config.yaml
d_model: 448
n_kv_head: 2
norm: "rmsnorm"
norm_eps: 1e-05
rope_base: 10000.0
rope_fraction: 1.0
tie_embeddings: false
init: "normal"
init_std_down: 0.0
beta1: 0.93
warmup_steps: 200
decay_shape: "linear"
batch_tokens: [16384, 32768, 65536, 131072]
doc_mask: true
z_loss: 0.0001
MLP neurons of a small language model. Each row is named by its layer, matrix (gate and up: input weights) and neuron, and shows model dimensions 256-383. Each number is 128 + 32 x the weight over its row's rms, rounded and kept within 0 to 255. Numbers have three digits each. A neuron's up and down rows have the sign that makes its largest values positive.
After each neuron's rows, "fires after" lists the tokens most often just before its 100 highest values on Wikipedia text that the model never trained on.

L6.gate100:138115132119112063163153153188125130103121104155163133068146107177082115124097096169157184109050122147159136127145132194080146144127054150131135056124087108164072164120087152115133146164148130031172180148113148135101098095116117133114135135105111173091142088122154221120141065091108149108188201094123157124117140133141143163125127135119162179063147146141109151093139140153127111135177
L6.up100:094153090120070076136079175148102086057157136126169132115130135175110156155134113141115143073069153099190118129125177115102121135149096148110075120155061101143111129119000124127109152111143154090164183142135155124118138141119093118113165118090107130100105109075086149150099100107098120139146113093121129140151104138132118129069100193167092117098138164154138163102105103138159109145160
fires after: "-", "|", "–", " member", " Succeeded", " ("

L3.gate622:170172189166070152152159158120138111124141103181082104193113114066155127174093131121159142158138174115147117129090093164134061135115079114129162144175153146148093088133161136094127082109139101091144082073110072108166163156155189096089132126096166127164136158140083163114137086153186159138145207152133133113112152156081136168129120146123153133132113227102137134154125149122116188118098
L3.up622:205099133077085113097154113154074086128142067086104112110134152145059112134159119156082141123092080152133208067125142115166189091146135123168173151132129142090119148154082129103122141144145134142081123112139120200125158077108083060154125120110189157125179135168106107154154134161108170134115129142130106103182135127123078126162141130152180091156098082066094106070137157137131143138217
fires after: " |", "=", " was", " sent"

L6.gate30:105129112073135071198181134122089141143095141138150135125137142075109165097075096087108140112042128075147144144091145155151114148121070118078133095135145138100149097116096181120124102098116063105103101135151155114179069134073172106097123112171106165110144131168080107125102138137117122132082145126146156076107168089116181114060099152118116150117171144137134135094192132108085125150098
L6.up30:094154110126123104174140152141173147073124129077182110136061087071130139077129097086090147137122094130178114129159110186194101146166047159149113120122187164109120100168087152109158190137110109109093192116183075069173152147124125162120143119170093133133114124181089073148073140071112112142122140088189107115163114132170078061122099152086166108100115094155093080037153147166179152183108
fires after: "-", "DST"

L3.gate340:140171045099095093153148074183123076089106160150142093095150079153138086117130135089120136145142135140109132089177157109186128096147100131109138114106164132159163111131135183111100150150165132108129112107109138118143097152189117109102132117107169135136104122161173147086183089103110135106139188115112121143121170163094135160145129181184093039165133122149124141095143102111136112141080
L3.up340:151093097109112128117104147113117113086154115143097141116094125145128128119179107150203125137116102161110121118141186113093149146116139122122185148131111150096066132065156115108134116072090099123099186134143123175097121173094124073168093126204070102078171091102111148143067166123140143128180159103089111105167069091177161108168113131141121167120145159116086164123119161094147076110103
fires after: "\n\n", "\n", "="

L3.gate771:142161181083137137090192166159157147064126173089117174194173087161106166126131051146119189099117124081148123147161095146127082120142103157087094105128133090092122070138116114148135184105157175189116094115146127124100183121134075141121124147153118139098175152131106074152092064153135128124109190172094092091114125109133100140174159155131180120139113146150088165111076196107129160072075
L3.up771:069198143105176156093122130156109201113110126095109131220148134125108178189124132175162111117107101147143101153145110073133078179110125149058102094154146124154096160177151157112167118129081126172112086066121157150134161109131116106145073113148151130144128100074187140104142107148174202176115132192131088102104130093100172122142112133152142126142107105151151118094158140123119136152093
fires after: "=", " =", "–"

L6.gate853:088096104064079146170103093114171110144158126108113112048081156120140168171158145133135178094116144191084121083137154137114130107115126158139120114089151157211063136117115127120133158131119150128192116136122133095130163171113054131080145170132115155160089140127164085171118139166130166096132192201086167114087138168194139171078092145152145090099121149164200107083108156139124138103155
L6.up853:090182086133197145117128159179106144127131108079141127168154171171190135181169087139129112169133091121182054131107128091120098124136112124136133130177100133144089161101128141125170106122155142189113170206143153151160102103094115103095113120055144144131090175125168134151081093125103101101165127139085169131086137112097118116158142133079169172169138096131101150155182143141179108150073
fires after: "|", "\n", " code"

L6.gate287:051064165120073135143130127127166155118170190110079149060168069185143087132109096177143163168193088124117143107112143103163134139106064149104201145133077102183141127093153153131131184114182107075061108123096112084126181101132141092135088167156113143147075139119105122146124123114125091157132156080125130099099123164153077122176168171161169118067078126156078066048189165178080171116086
L6.up287:154103122131186136104115085085077137136152067155160126128153120136142102181086146205167162118133164094130115151119147145132109168113100103074127139104074140152099147119167097093171131166117124190188156131125102177168143154132145176138124081133130105130115065127075104185100121087100177180130119097111113109126108109095221106155126184110176087176152106159067070085148183161139135101097
fires after: "=", " ="

L3.gate427:114064172147113149177097147095078144088153110100096094132162063099138151103070134092193103148167171150107135127122125128138094170119165123099145072110170156139112132145163147088136082141103090160108126099196121118189160123103151115123153144106184092137155107121198182162181174135127089166073118110137112142118124128146183121083101103110137125100139123138119199147074124108102130170119
L3.up427:097144099163183178107147148125157132149116069125158129102162054120148142136147148096150113087150161124158124137149155077091109155095131090099128094107127146070115221128138146091133093138132084106105114116165118085152146149135147076137108166161112190084144094145139139069161156134075141151068148128097148152167126115084166110177169127140145123150104094084113133124075077120101156055101
fires after: ",", ":", "."

L6.gate1102:123092148192156116157072132179131092113164123120207154137135109096078136123174170147083112084140074154103104088130145133126130174132105132133076155135163146152169129118120133121149139133120105094193095151119135194165069148175136146117145147116095118112125139158084085110095144124091131140162216129113147155181133040189137075143103190130095075130065181064157143134139172167125127108119
L6.up1102:137098107186097130179154130175170137119096138158163140156135083111161149136162190131121108070102148144110139066118103135120178132126092184134131127097098190130108148109045137137102112058121126101102076115127166132138091177190146106139105096131153100129084164161132160091109154141060138127169151101154149121115164098105140138102087145078123168108134079124119157135127120167161171136070
fires after: " January", ",", " October", " April", "W"

L3.gate1073:122126118124138144131095117158140125171162139144121138097149118121095127145124138107119156172065143172120101108137105095121133143105106132142092121034116163157123129141143139212192133098108130145142125163171109113144161150130123084128147157129064069096128145086062093080116158166094132099159110165128158088202111105116140184156144140110130161145115127163107102178123064068183143061124
L3.up1073:089130153127116145124110109086164120173158157175140129115148104212099169189084147143148157187148104194108157171089111079168143116127069106179124139123198123079154153130143126158131149146096139142142129163150142137146159088143167113143127130101072066132090103098124082119133180172144155130138156190146085083216151074162143161151158179118123113092093162128116041153094080148136104137135
fires after: " well", " such", "\n", ",", " (", "\n\n"

L6.gate1139:101148107132123177151141170193093107102113148048141132100145144094103126161141179171156114086060092136079155125138200125106155191167102169110115128088140174152136156166094150070110155154152106160090101199122135143147108127181152190116118086124166091163135115124127175150140173196122123115129165119156116184099093134185120126143061084132088136134108127113129130129098150054133123162113
L6.up1139:129129116103123122122065210065089151141153145051128153136157117085136130156184175149174060130113157111125132145152183139133217135134180105106094181120155176042158113117119140107119119140114118182143126183119119112066116163118133150065112135128174142116136123105031127115154041142102163107087173093163102122100086133155072089094090095098142155148093135135124179111134143139162125135119
fires after: " Al", " l", " al", " L", " per", " d"

L3.gate1136:170120177142145068177088174104084081108114122162139128118136147170095122142104117156184167185127162058084156185150198106048106122101164160146149188149088155138138134171185131171126170155112057146126165092164138171169138097118142130107143189160172112117109150096103152134163130042164098146119119105136122141056123113125219178175174110103120158050115135105107108142102077140126155186126
L3.up1136:156109159090174042151108152102141134097097090136166152155102102090091156170154122152165135152094133066146115130127147128101097169098166130149137151132131152114111105125147070195085042142067143167135113068203117157139045094088082128087093190108108102076132127121155129085153149132136182098107169123118103111134126177168173225150159111178164112105129140180092173143163107168128132095147
fires after: "\n", "–", "=", "-", "\n\n", "."

L6.gate339:115143122147102116143106144129127148155184087108097155105199162199079100079122047155103105146162141138143129107141127107186123147152153163083133137169101106091147108120124193127140104154106130105135043087135138140224134082134135117101065098112179137141132201127114102110226160130089115102142151108129126109148169093128174110135106160095097138118111124090150115094141141116126170087162
L6.up339:123165095139113109072097170132150129108162030071096160132166116166105127185106119075138143154161129098129141080091131135183102129165141163076134113177161141112184125153157091094157071153153144141170124090121115093141133111134100065108134151135219146138174093122143110085130116180130094138124131098076122157133124132164164164142135142082055130135166072092081148128093128102152198142189
fires after: " (", "-", "s", ",", "nes", "–"

L6.gate1062:156174158083138122158139138187129074143129170055086154200108104169099173170129096139116172137105116093112154113204142112116120132147149129133125131151161093124186110126100145098118146160165152083150112097066131180104112139103095126170047144113108175128125161167136156152102133182206126148073126146115140137120092076167130133100104150154101147142109151076115122151179136084141135128138
L6.up1062:131090121163132093107158162150135124138059096120120102186079179117201130171068156116142077138077094160179092144145070112127113120118102141118126110093111133139136127131131119152075092163138108146119137084089089157159080145136118099052126112148124141086206077062116128150115126080095134106099163110167103117112089142114147170116114139094109139085132184131166162134133115135145106133185
fires after: ";", " |", "/", " des", ",", " ("

L3.gate573:076085109117097139142129144132081091115113103183146125087152191082054172184084125163167092137087114134093158112110130102141145077138150130066133043123138140124051141095140137128155116118136096098146157150176107168173153103185127110176162061141109125168142149150085149086149152114147133134092161114108099062118120088123176079161120122098143150089188101063139130090125136089132055119125
L3.up573:106129081098119147140143128104081124110092111194157103106140213097081169163092134166161091120111128134073176076147129073155153081152144180083146111135124140151115125107113108130124139124125108097142127133142120157170153161130108131158157095143149112145100160143088123135086213135178157146094138111078140080086077119113197168110127185130093118089131110101120153135116141103136073108059
fires after: ".", " |", "|"

L6.gate440:136097152141101144110118158125141180170125094123145156129159134123123096099166152198128094132159212078152117122105079127114160112125167159129106115188159109097114114125120143126115133089045194142156158126115167077181146106133177061151149086128086148118090165145123158136107130138165132172143157129141130124096226166167137122176102159146123129096106143159101250119119096180091097134153
L6.up440:124170105127104151149150132132121150179122139138104113107144089133130117152118119114122168173087126141097189170108148191136095134091172100107145135096141066176235166114140123160134121145144106137155120126159116082181159145169132166144122134114166151095096132140149110142167067060148140134106119123106172150124094066111148188095170165136196172156111126065174102116152136162116147095053
fires after: ".", "z", "'", "si", "r", " Ger"

L6.gate1023:122118104082136136114118134110179061072157157087170119164124135137123136077135130136126152110115131132156146132146126117049123149182106153068140156162163137107102135085115105160123146180100091099130130156129124182105158102094124108131116123097114189171177145113090168137144180107161123109188122099067095142146131124131137114081096108105111138124135127113159094182119063118143120062132
L6.up1023:100148114121023124131146121172132171138132052080100134091139121078140156149099051128114116157076165138132113191087107175177140153135074104162095122117102173161076209054183102102167121120116178175136139130136095115208119129107110092097135108150136110126173212130134091131138128128141144150125142111074141158091109073131097117135119129123086108163187096110139191139081152143104126150143
fires after: " |", ",", " L", "–", " W"

L3.gate983:133162157114162102134082102131150090109111073106142129097203087133104101173127086159123114132111125148101095140143137094098058155077118155109131115160078134086109089130097087104120111127110114165140120117104118131156140094059152119120050165123095146092145109092086094167114088131028159128135173167104118103100152154125110091118140152108103168121113080102155163090119103145087110153121
L3.up983:144099117144164127130119124150137118109116064139120116156157134092105057163097108113104098131173112142071039133098145136099076136056176165130100132123046123105090099132142130096103084101112124170108105118165092086156197170120153148133096117128083148107230100101047136188130148060011132141160105180138147141109102112083156124149082121119055138104097070090115138099129164127103158126097
fires after: "=", "\n", " =", ")"

L6.gate317:182116130099083201162149157122092116131117168146107029146098094108057075063128075117155098118174102079152153146192149161125132110103148119167098160141071172163155118097172147147098153079183070132107136092109185157154135132121078062158189109122157147136186070136120134174168106161106120167043113158128161078142136086109168109068086183140120176159099143091185174151096169137125138090068
L6.up317:101105165143067118115090176102081164150117204119126128148105179112121096102162207109132113090123156198149192112151128091150160189178089182161134155129113089101114080127157096118152126077152206121197093153082174149080124123121125126069159147129091148169097088115151100123079120133070115124069085172140194115111107079155111095138128160130109125131150132083177198113075131105152114152102
fires after: ".", "=", " ="

L6.gate73:231132143165135081106129124246163176073129141157109092115142079114136110146128115112075159134104176156128097091131090125156100094099105146116092095131161101156100167127128134040128095146133152126112146135147160108114129129149111127148125136084164141123136098114128171127146132189135133145111141127158093157132142201130146076055117172073142113159038078126126101122141123048111091169178
L6.up73:224115135138115157158148131154111141066139120073132058165234101142148165114143207065110110132084125093101101169184135094148159111116163077112177154139097177158090137106131126127162171160116147104142176159147127156156096107136131148129119149116112145141163128106142072168126154122157178156125121141153179169178097144123142106071154057078109174162078107138122142110090080071072062119131
fires after: "."

L3.gate607:186150161117133150101150099119113085128157147129173096140145198093067143157131088095157102156094148108151117161067092133089110068133107160145089148122124185115158138099094156146134131154126116108109155082199173166120088162094200165099141121190087090100151109112093175191133079142110095061062142166163150136133173085146169121103099112164083149135128119174158158157131171135126165211158
L3.up607:119128122120115149076124150075119113162163185162139149140133193116034136166123139095164133146212073095087147087191086113150117146128117146155170160151164127110094107137100123098150140160146130152105140092165112058150137145056127110110161125148112068091083174131086079163135080151089144154072068102091143134090104222177211156069102095136155132128199134081142140116138146108140088120174
fires after: "="

L6.gate369:137118103075156151183145132125090096113118169115119102117045115128170152089089130151123139127139115096133116111130141123079124125150093121143015119156135066131094145109113123079098146130091146147129125126144188093213119127142106128181099097101164119122106120159163115083164155166152143128167160174094180092114063115117130097164152167124077187137125129181185126116169109174103077100135
L6.up369:173177177123092102117106095141106157151173126145095152152187122194157119146150101118107118141123138135128148154103112156088111106150100192125118135138068141095086167166098163137098140135137163153186098138101204176103124092132128139151132146085118143163116067181159142158132131120114097087141117143110110110118147048106161101064116079108216105094108147109124069114084122146128151151121
fires after: " |", ",", "–", "-", " Candidate", "w"

L3.gate582:184137102130138160104163124134100135134129100118122104098120107107120119143137108091114137152106078117100161097101104109155184126133141136107143134089126049138136170098089101092116147154182135136121103127077164132116139139143082094094152130131131114166043178107093148100100112145145126135146213126144151064207134124182098185094158145181120112150112106118126158152050095049127178151115
L3.up582:123111115023141174132136067192126140127064138146142094121128103094068154133131084107140172117128133142143129125109158113143111105132143102181173100172104109112096134120103171160107097127080155158174150112146213181166061170138063136141147139167101090068091080079085083114108109119149161084179148109153121070147103115173105153147213131119059136126094115111120060114092081097105156139106
fires after: "=", "\n", "\n\n", "1", " See"

L6.gate1172:165113098146134111155142096142128180130120124142152097156156130130164115101144120112138164142088116148080062101161071131130096143109136179130098166167114109089151113115125103112143113054111119139156125175124165122146191131232099164098087130121094158130183078163118132163206167090081176116165124096070077156134117112115137145126061128091123103168080102106095077113119172129169147107179
L6.up1172:127103127131176052177135135091150113140126119159140165120170159202117126133189162158118148133140133189113175112096136118121171133173145175176136105098180159115098124139131159153158074104070084087127058145128101151151106128134091158100147139121141134131196126124138107090088137128114132112163125120095146139145171065064109141157154105128051161140148062138122132093101176107126132073173
fires after: ",", " January", "–", " in", "born", " of"

L3.gate985:134106174136102161116108111129148131124121107117104162111116119143096179111165122092092136108131151059089150159134114144110144052121148154123045068146170113162167105096122150100067097144144109120147132144151184133128103143090136108118154186136169144168108166143098082163163144169143125105083156090101123072132127129109097111066185111164100123092133110086132111116129108083125159096134
L3.up985:183187146149120100123142171158146155086129099109177111092095112176132159121133161088146131108134122100090138140168154077149147010113161112092155163099122154096107143115119087095086205114181113158135174160173132086185150112121093103115090096110152165116119211147089129116126198173117165143111074148173118129128109120138085133142128105103158059149200151181079132122114086121102175111097
fires after: "\n\n", ":", " (", "\n"

L6.gate1000:146140173141103138094135147118132105122147143143107142177122169134077153159085098095117126197117169163136184112136098166127114134064106116136081091135147142140125141129173167107129055112077071089124116159175194117113111150120102130153134201128114150117157132097166137113199181175129146171078132120138165125255165129165095092104113103112113185164151176182162170125175106148084187190154
L6.up1000:125181113159205157154120158104141174129106149140176104113167091114201083125152084126091109116119110072186106088168086104122127104148090133099137122186100145162110170152104162083116156076117152115115126175145131160158190136132148090164153108087113136127123089143109112112098121122165067155183143146090158083141142154141122123164113160149134143117081126128057059142089181117151098116116
fires after: "-"

L6.gate25:143075133074119112184150080125131174155077078151104070098101121086122137140123052102152084119111100144124123162089130139210122138098102184128159135110176152188071120158110143148174098120108118078142123110127125116161124093187087135185169177142113083097062173145124113183121125082190109140134147101154123049119142117107106130118159086114136177065153125066064117130171128192149128160109
L6.up25:165065177077155102099152048107193209147134128128161135077133144085107155115139105106126081110106114104086143120132111201202159162083100129127169104122138146163068105180109159145180074108076130150086108086130197152140154140161088209221159139153122093129088184130090128135131110048122102182136127130130154090144123126123089145122181129131131071122152142143053082111149123163137135156085
fires after: ":", "=", "\n"

L3.gate161:139104137092153134108136130115138205107140135127137091172153135077132142100094109074122074059189159131158097129093093141144175126142152144122118075123102101133131112115197099134069098139104085141077096115123144039120178107103117144102151125091149141091153156130133165160116197118108113181060103048118125098123110091139147126173061142132171077085129125073147112070147169131078100144134
L3.up161:126106195156198111140103169155160111137118150157159096151097144080129138112168197076099126076150171148089128083106124076137128152138166180111133121088074128079105117143169069108115099123097112070140133100076094057183155156131168126148115089103131230138138179109093155154134146127107093126099100072072042172161059112165092148150118179141140115148123135171134128152101118106143166173150
fires after: "-", "  ", ".", " ("

L3.gate833:138095099144134143133102137119110138074116135163142115172102099135222140097153099102141112152135150092146162098133122096101100127108148067047168106162062130153123077110134073096114108112124087083127067187140123096108130160127130152129113147193099124096100145200120122128139120209094147145099101139159105085134168128110117108187080164135079113121115110137094150137162132163152153188059
L3.up833:099147100181182186185158120104168144102124121159139137148119088183150120080150061095165116127162134133153121157060086114114109129156123151061146136126093116132151075116133108104192112156176114091131102120158101114136118172199112151138177127196128065147104147164138082149139109180080171172137089100132141110132144174139103120188097186137095097091119096138097158165110129177055152120110
fires after: " |", " -", "|", "\n"

L6.gate837:156164158089094177114123158132060147147112098138119101164143126161078135101163143151102173041143151109169115118104117090104080124171177137150174171086135167148064119136107102122144075141141069100089137160157136130111128142092115126087125144161125106088165072098201164104104085153164090125146145130160143175126194119082164175126104102080158108149154132107086108079152088133162118167119
L6.up837:144160127105115179152172076123144102106167137093116124114123090143137153108137113114076140068151157088146120131165028134125118116187219140111103106092168114075114172155095160094122148095141102144078138141146105147139111083128091161104124126125106114077160186109135097152060137120150045143099152155166093189154093141108169096096116132107146148186100142126093099110103117148123052175136
fires after: " Al", " al", "Al", "-"

L6.gate718:107131110159127127136124131136074102080100124136177080133059131118108100125089140076084141082097145135134154153128141171154112112102102107123101067129075116109053101135130108069147071164174150126154157046192188144137219127099163123183168138118103064118135140130151137156121196107085095221125170067103106134180180160114171130146145087136164126115092152116182169114121168115120161081117
L6.up718:136144159142085120135073117116168114085201117171178114106113164119106182125079124117077107109082065135128184131121106172114148122089174035099098105117094107140078089090147099124106139098091134132155163138163136153092173115072176140185079094171098159156153163107122093170127121119177093212181129144114139113201144115063154104121126158120161096156169121116162164115128118133153144096074
fires after: "=", " =", "History", " life", " spent", " had"

L6.gate371:088114107117090086130179149137124128065085159148106126139206147133126189141116140110133096080183166101144087157152176193107143117139089120109143143129087136107126114150118122162163167110130131075088125145115103138162099161122122154168115204130120117172117140139133136162125111135099084086102125137175145123134149129062137148142144141119108169152075128155170148132094113140075094183119
L6.up371:120160145098089124092163119104143127128103116125106119138168124157171100099071125145087044095110133087126138143099120125128091169079098118145132154063147137147164077165108130130120102143121171118051161143137080156119124157109109149095134169177145085149133166114173095163103110128080135180127165137125173088165096096139104147134129144119159105102081141111069140149120159141124120145096
fires after: "\n", " 8", "-", " 4"

L6.gate1143:103176153119166118092162168146079089111098131090182135118142141078162137120158090135081140106168107128120082135174087088185183146148092108127098115158162189160057111140109089084169126161156108081142186120156132100138083177131129084124117092099093172125082127124055146160110115134062170162163128087153119131125080158159116090133183124099112134166138157178139077108134112085146176149190
L6.up1143:128144173136112115126135104084152100119106154091133167115121106096146125074177097137115116121109112189126155170162112122141148117181085154159072167097078130172093118084100130115146086116133113169120101106097185161125119145157115106110142110053138160080134235095099103126125089146167150140144176151124132108129126141066132117144148134081133114241141180076054142101150115135112126110163
fires after: "=", "T", " L"

L6.gate351:134123071095129114110128172101130083137115128129134132129132107168155056133159142104106135111078088162094127160084174136160123080156158133166111149077088139114096170137125138098106120144127148146125178090142122092141079071135096148143141055168157063088188108171124079121116140102126097122146113117090119195076139120109123128145084176110216194076078167144147122121166152120107161102162
L6.up351:131128137108116153077166134113152121105059146140092076136138151077141111099093133076096072075148082126074146112112091125177174074089096146137066110136102123159156195102171142115106097102132180106176148114099129127166127167155142100126113105141125157134185081120107138206110145175066157147091088128086132141118059132107174125160086172140139163056119131124174147123165095063157098177173
fires after: " |", " (", "^", " in", "\n ", "{"

L3.gate28:123156133101104106124138111127092165095095118067097079117142106101159109161133162184108126059143118151141119116129113102133107060132114142156103138097194111145172101146172098139174083152119168101058120138153091110136135143156159141127065129147169129151176095168155078126132165159128157205104134088160124049133100088185140162146116091156088077122109179178097149192126064126163187152105
L3.up28:115163159148080073080111099118115127085132168128101170104127124128075120151090181173124083041177150131200069078096155130166157160119144094069121126153148130112179124182147131170101130134101166180082148109152086130142155115151124139176113102148136157069101141168118049142164119160152129178115200118131105014139154077133132113133150142122105131112098138151117142129068113149135180151139
fires after: "\n\n", " (", " \"", "\n", "=", "-"

L6.gate953:144190112167127160128157083161132085150159138131126167082145129147146162088112144088121117107122115147136143151189153101154148171139107179128156050089151105116100203109082100084136149157082129086105080144112136127139132113135140135091109169085111185150086149114108125206150195132115107184155123099141133140121098134117099143090171164074132145162133094080108142078120159133101119116100
L6.up953:148110171113145182109116097190203062127141149149174127150111098119099205148163121154152136154153150152186120084151153071168140150140085151097112087158146121106129105140110141128140187126125105165101104090144123147138128082059164154099117133068096168117132146143109143195138123133175091198104100151185151127168102149202115127114127162106129109173121098055106101096116143119121095082077
fires after: "\n", "  ", " Party", "\n\n", " Title"

L6.gate807:117077084153118125105167134107171102151172169104129113090119093121144140140130159170141155065117141102165119109128119126147138088131133111122109109180109109163139175069137126086150103123140147128157105131145119123133061194158147031169150118068089172120081105105150111180132138138141159116163099156114092197136135151166130158125124134152101121144111155051115123108213121165162099067153
L6.up807:146103090130102145079128167129110087152183127125160162119153086131110132125157121161092155167139154116107146125098123131174133115162133184097103132110130079145069170127072141127145129124186158142165084146166133094226100095118179154145074104125126106106100194109134066086157070151080117154171157153129123127154199114180168164064095191170102180134158119154167127111134129129148147115080
fires after: ".", "y", "ay", "r"

L6.gate229:073109132135126135139151049135208064136190144146111078105137093107134150187161102153118097105112165119147106084172110146084101103142122132177176146158123123120107176149134094162060178094092143096112124073182108115146096074129102124153074111126168134134143133089153190147182138115122163133127141150140095086164085102127123081094125100165118130196144113134075170159162106098155108154156
L6.up229:135112151072189151098057177176136185124139076128137185117121106101155186055100120136132131142137136147183103077108120093113178178139121068169120079140127125141152120111137137123159104142116129143122122138164158114098184176169128112143155126143133126103123061151177162117157106051082083104128161089073176201152121143141088101052116134121100096080086199078138093086133093136175116122155
fires after: ".", " J", " R", " S", " p", " ."

L3.gate516:145060126153186117202133165116102062135146118106187139130096115133164138123114115152123179138151166078161100135133096112057135076136156182103112136162144178029116078085117119121101147151158131136120129140161155128166097170157154163159079111150120098171156101170103152084176160134092090156087100128069135131160088150096101127143134144091111089121158122103150142144093160109068161144137
L3.up516:149148165168106131166080095105107141125137101118127098116167182134131177117150143073164131180104116117184110060110150063063115155118147153117122143111147153203188142095031129104183120110153156138085165099119121113158158132109192152131152096103171122088129092133150091185109196096041113127156127105149149130142091167059131135110145098150113139141132102154122162152085135175120112105122
fires after: "|", " |", "-", ":"

L3.gate526:073140134116117112167110156115091128184074167131159142143100095088113108172102145225177227177061065114100049079119115135081113102114129140083133111083119186098094070085116156146125104083097126149130076130076132104159099148126104124126197066163122146152127085148150191127122151119136133133090148106098096171107180124096138117126108076171101092127098140134120119133082060150124130178120
L3.up526:063111165145146147158102166115087133166124201085157087137143104149087136100102104159156149140173108110097115137111092213032152132159187151124159138133117142087139187077145173125119089157112160178104143129045096143140127099083117161154149045103102118114074139097193091111184097136097077136098080137080144147072156132095116103153064072120089077090103157043133074144148100195105120144091
fires after: "|", " |"

L6.gate379:204158099125167122131118113163106108135081080164157099230119100086179139150169063089087099070075148161144103118108096047098073175071156099114119098173129082128147123114125081124119067167081122173122199121104188117125123097129143094158141109108137142125145142168139109176096109150112155176102157106139092154068135096167124137179136127134105133125137121104174131109201161093149064136154
L6.up379:166114153136135116142030137138146108100089100101165103151130151097143112179192158174079132140138085095143080124146169094144135127114126108113124129083065148098157094140066105144126163110079158222157125094138182110137191067164139100113133170098166194131088155110100103144077137096154169096122127070101045158112144198170097161127112179099115155136145065128177129178193136118147071140110
fires after: ")", " in", "\n", " population", " =", "In"

L3.gate1184:170141131128065147172146132090174143197131115101119087110147126110107121129107116177150132111120089181049116135135148109178158119161141116127139149094115160081165144144062107146157126098175135114173103097101097119154053147093158113185122181132139114145149146150090134135090148086097085105105121104106141095170149177104139079153118122173066149183085116145118079094102144149097169145089
L3.up1184:094151127137107142148073106137154113103146089110090116123137147179117167140153161184203124107137063180082150091118097103111100113203158153156111119065110142175091132128118128094219192118148147122144124147193125071156099140083128128135121094128194126116169158135159130022099156107139195142125122092086120114135100136101093123160104152141093184174168094090133100144106146163103115180169
fires after: ",", "|", " May", " November", "L", " April"

L6.gate559:074127144171101164137169140165114071114155119116142093143181083146075041126114122150090132107168076144071099092134143162145131141120151110108119136127155154100123079115106125187088140159107107134182138196119113135169121138098134139146108114097159163095096159084082128116031128177143095136110148103198088117169132121145144106107200146094089121095115059117096062132160131089137135111159
L6.up559:114135081179145201116103139173076112081114183160099053127183178129160062129112072129082116128191114139081094131153141121083114122111129157132079173143090136091056124139120128181110107132152125077184151103126134076095173168111175103073127129086139136115087079138082190146099135114171111142079144104141131036111091141171072111161168081113149164149148131119062087137115117120119111105128
fires after: "\n\n"

L6.gate1048:154184162080168118121139142140145135115131119156106134116130136155096114139129104113095089116128088153129162143156115175124130162112120137142177133165078123161093102078109186123131142152155103099153120124170162069093098109038171111148091127120113193151147138125124107091104157091082168110148172105152146132128111165141137190120116174134115151132150192097101082140145180112112165146136
L6.up1048:159145137088109171082142084113128112138179096109139068132111132097137108104117131146107114168141093169129076105117098103144136155067142130155144115133106109141118138131129137151088154118139139108090124089119129098126131172120184108134133162126122169092094143150137098062093119140030024100172100140125150175149127109151079147121105119168131115138126161073032046137112185137100203122070
fires after: "=", " ="

L3.gate725:117076095100095094059131073134131171123147099121093153093177059111210126042103136113096162078149130151134143160191098155122194169103145154169140140155110099103137096175162127108114134109131125185135195175174136104185074147122117165115118083108144100122092108118118179113128124171135114090179147136119132153106148126152078145093120085128132167100098119169086085150117102141109122062153
L3.up725:215157102088128143148111100117121215103125098069089143166163123150137148117075110152121159099180118099187082124139143121143063143097103118163100146109140155154169089201100146140117167094108142092105132129128110143118087103135205178099112132158084113117109091116168143144067100115133107093125165148168122137135123131170117049191075139066178168118098203106105166130082131119141071156128
fires after: "-", "\n\n", "=", "\n", " \"", " |"